{"head_dim": 32, "attn_scale": 0.177, "parallel_block": false, "init_std_qkv": 0.0329, "warmup_steps": 200, "decay_shape": "square", "final_lr_fraction": 0.1, "doc_mask": true, "dataset": "wikipedia_en"}
MLP neurons of a small language model. Each row is named by its layer, matrix (down: output weights) and neuron, and shows model dimensions 16-143. Each number is 500 + 25 x the weight over its row's rms, rounded and kept within 0 to 999. Numbers have three digits each.
Before each neuron's rows, "raises" lists the tokens whose logits its output raises most directly, leaving later layers aside.

raises: " n", "or", "ores", " N", "head"
L7.down120:520567487484508482465497455508518498490519469465572511469567482493513505531482495506477501453496558495534529486481495483509512564491511488513513505461469490519513548500513510513469513510519470504504484524504506476531500523502521487500490488489497484518499476506496545496491509500511486510529512469496528546484509533505476492490490519438496542491456467498575493487493495494480502474525

raises: " resp", " Ireland", " both", "ments", "augh"
L7.down1410:482521485524498490470520507518534471518519504521519519493522519494507525552508507476505497471483541475496491497501439491449504522495539506508508513528510590471513504465527504547480463536512470529501495542528480543490517521527514501506470480518522498536476469500489526483529470491488532473489483558527502509514534529504505513522481518517494488483529503481481480508481468480507466529468

raises: "'", "’", "',", "ters", "oming"
L6.down1073:477533530487450470510487492573509501501458496479509501519497451439517514523496482506483505514496488513537485474471483450496488462519520491497491453465485466518476525500516474492532540543550488504528469498488527485549482494458492500487504516469510502506514445520452473495503542464454501477477528506504497464495520514506525435482495497533502475483489500533476504470511505498481536470486

raises: " daughter", " children", " child", " wife", " mother"
L7.down1523:482505533520470515483506512487493527518515494500536517510490508490467510508489487505532508506497474511499494556483436499518440483577483528527502481516468561478517531481466472479484532557524511459485508501526534504473467503471486469466497506488489519483487442498508526493529492539474526537503483498488536545511476477496564482519521494485481527498469454512519523492509491479528510562471

raises: "ailable", "anted", "board", "ible", "ected"
L6.down1490:580507518521535475456508486492477524471509516486481456480490458490479489452496485515548523532520488454515475491498476534487502496487507529520490439471521526466476490502519463507478540522512511460495450483493467493531502502536501485536488510503503537483511480499482558525487503529489522499505525469507529474492479548548482487496492444523537463496501474452500554503507461543505525466489

raises: " Street", " Road", "ven", " St", " st"
L7.down825:543468478482513509538498512537507502512530518471545497560517522504478527480491501497484513502499487495480470491503503453508502467529534522509555507507508484438500486463519507481513456485452482494527486470474536455484479490468501492519505491489460488499521501514525509511524545493477528468504500510524519480473471509460456500500511524510523452534526435527492453527461513538497520529482

raises: " ===\n", " ===\n\n", "===\n", "\"", "===\n\n"
L7.down1305:441511481514497504500514517507489502460528502501486491518525506517489523487447518482488513511511509441499511493507529454433472478508492477512495503512523518511522545484490475483501477519589544496528496548485502525492520497507526517508500533508491528518562476486501536509466504507486494503507524491516487487491499487485481477513512472518498510497513500501501522494516519527520471504526

raises: "pen", "hest", " time", " end", " point"
L6.down759:535502531499513529472536518476523518480494483507512552521484501465526498501468486525470494506478439537508516526534517504476495543496498501488531498564519464509515481447518440492475495514491522502477465489519507506510468510453471486495529557480485548489537485482503512505533478485484500496469483489474450503515511511507523491458523486531482549495499520487535498538482512500484487536545

raises: "epend", "eed", "ependent", "ef", "ividual"
L6.down243:529544502499515512520538494468485486463460481503492519534495520485498496475521442502513501513522543518514495498481501493523511553474457494473488525454464505472468489505479500497448463501472509479502510453501493488514500540530508515542483490487519476492503478501470485533459464512514502512497520495482510510492500497491490428478546522514528499493519460582518519499488514523493530460490

raises: " game", " project", " race", " album", " ship"
L7.down1031:514506490474537458482539491494505500551451500498505466504507482511524511506515468498518505490555452493501533481476463505535555503472514467500515482500509488492510451526487489536505488507509451477488523515514489469495468518520445491483535514518504500520539482492483482477483490515504491514477464469479482471503493482530479454562534521499486527502476483483491507440525526450500484547495

raises: "”", "\",", "\"", "...", "\"."
L6.down559:486529508476488499501512485478462481472470485510503520486514523480498528509495517546515487492482487479524461488473483480478450501479499483501484490545535506440486523493505485516530493505527521541512522513509501541491508487483522503563510497497441467468504492505474529474490484495521470505503506476498503495481500504483500461512525472540471499474484501512523476486475432494516527487554

raises: "ro", "way", "im", "ng", "p"
L6.down1535:450539481487510494525492502508507488493486465473485486485447522511497537553540485487431483474474529531517499514462503534527467512455520487488485530465542475499526496529507508494483454499548501467522540478524501443486489522529480516477498505517468520499500509517503520523524500483495524521500511524510457484532511468498498483492528526505513460474486456474509524507536476464523479485513

raises: "==\n", "==\n\n", "===\n", " ==\n", "===\n\n"
L6.down490:462454494504456507500547517476504509519480508470517499468498537511492503450454505525504510451537508513559498482519480473492509545497508502489450529457510542495553560467483513496516493507450511533507474507516496490556533491464545516521499509515510449461500503482509488476466491486519483519540545485523479523511468537504511493497496488482490529483503540499537481479487464509509500509485

raises: "istics", "ist", "ocrat", "form", "istan"
L7.down299:491516498516519461470510481527545457514477515517559490457523521495480456464504491533509514512454467508495525466487492522491486502522502508500538494462495478491502536494525506531520510471518500507473478502484480513521533458517510546522498530500508456519521468502474526526499511529488546509493506466502493473525530496533499490520593488517508487542517475481474475499522457492472498493480

raises: "ceed", "fess", "cess", "duct", "ony"
L6.down673:479516460505517487483495491511503504492525491546472517487481549494481478549518445511472515510458541528522476486531528458506523504477520465484503495494497495549514547520518464520536483490487487444502489482496517490519517478495461519517531472524496469521437508498469474503502550490506521535537521532513527489531486479466506484538484512470551491519521487473517524475488477514460510490457

raises: " Football", " league", " club", " Club", " play"
L2.down135:489487528487535550470543530505483483526497477461443503503485499495464524513498485548516554468476464500512546549527475505477490491478532520507470516503479432468526519505457505446507469537496512497509517486520504480470485479469484541456523488459502526487512507499487515526549484509529500514537499537506496505512474511469513493463499509502508537502500532518503481503498494510482518510469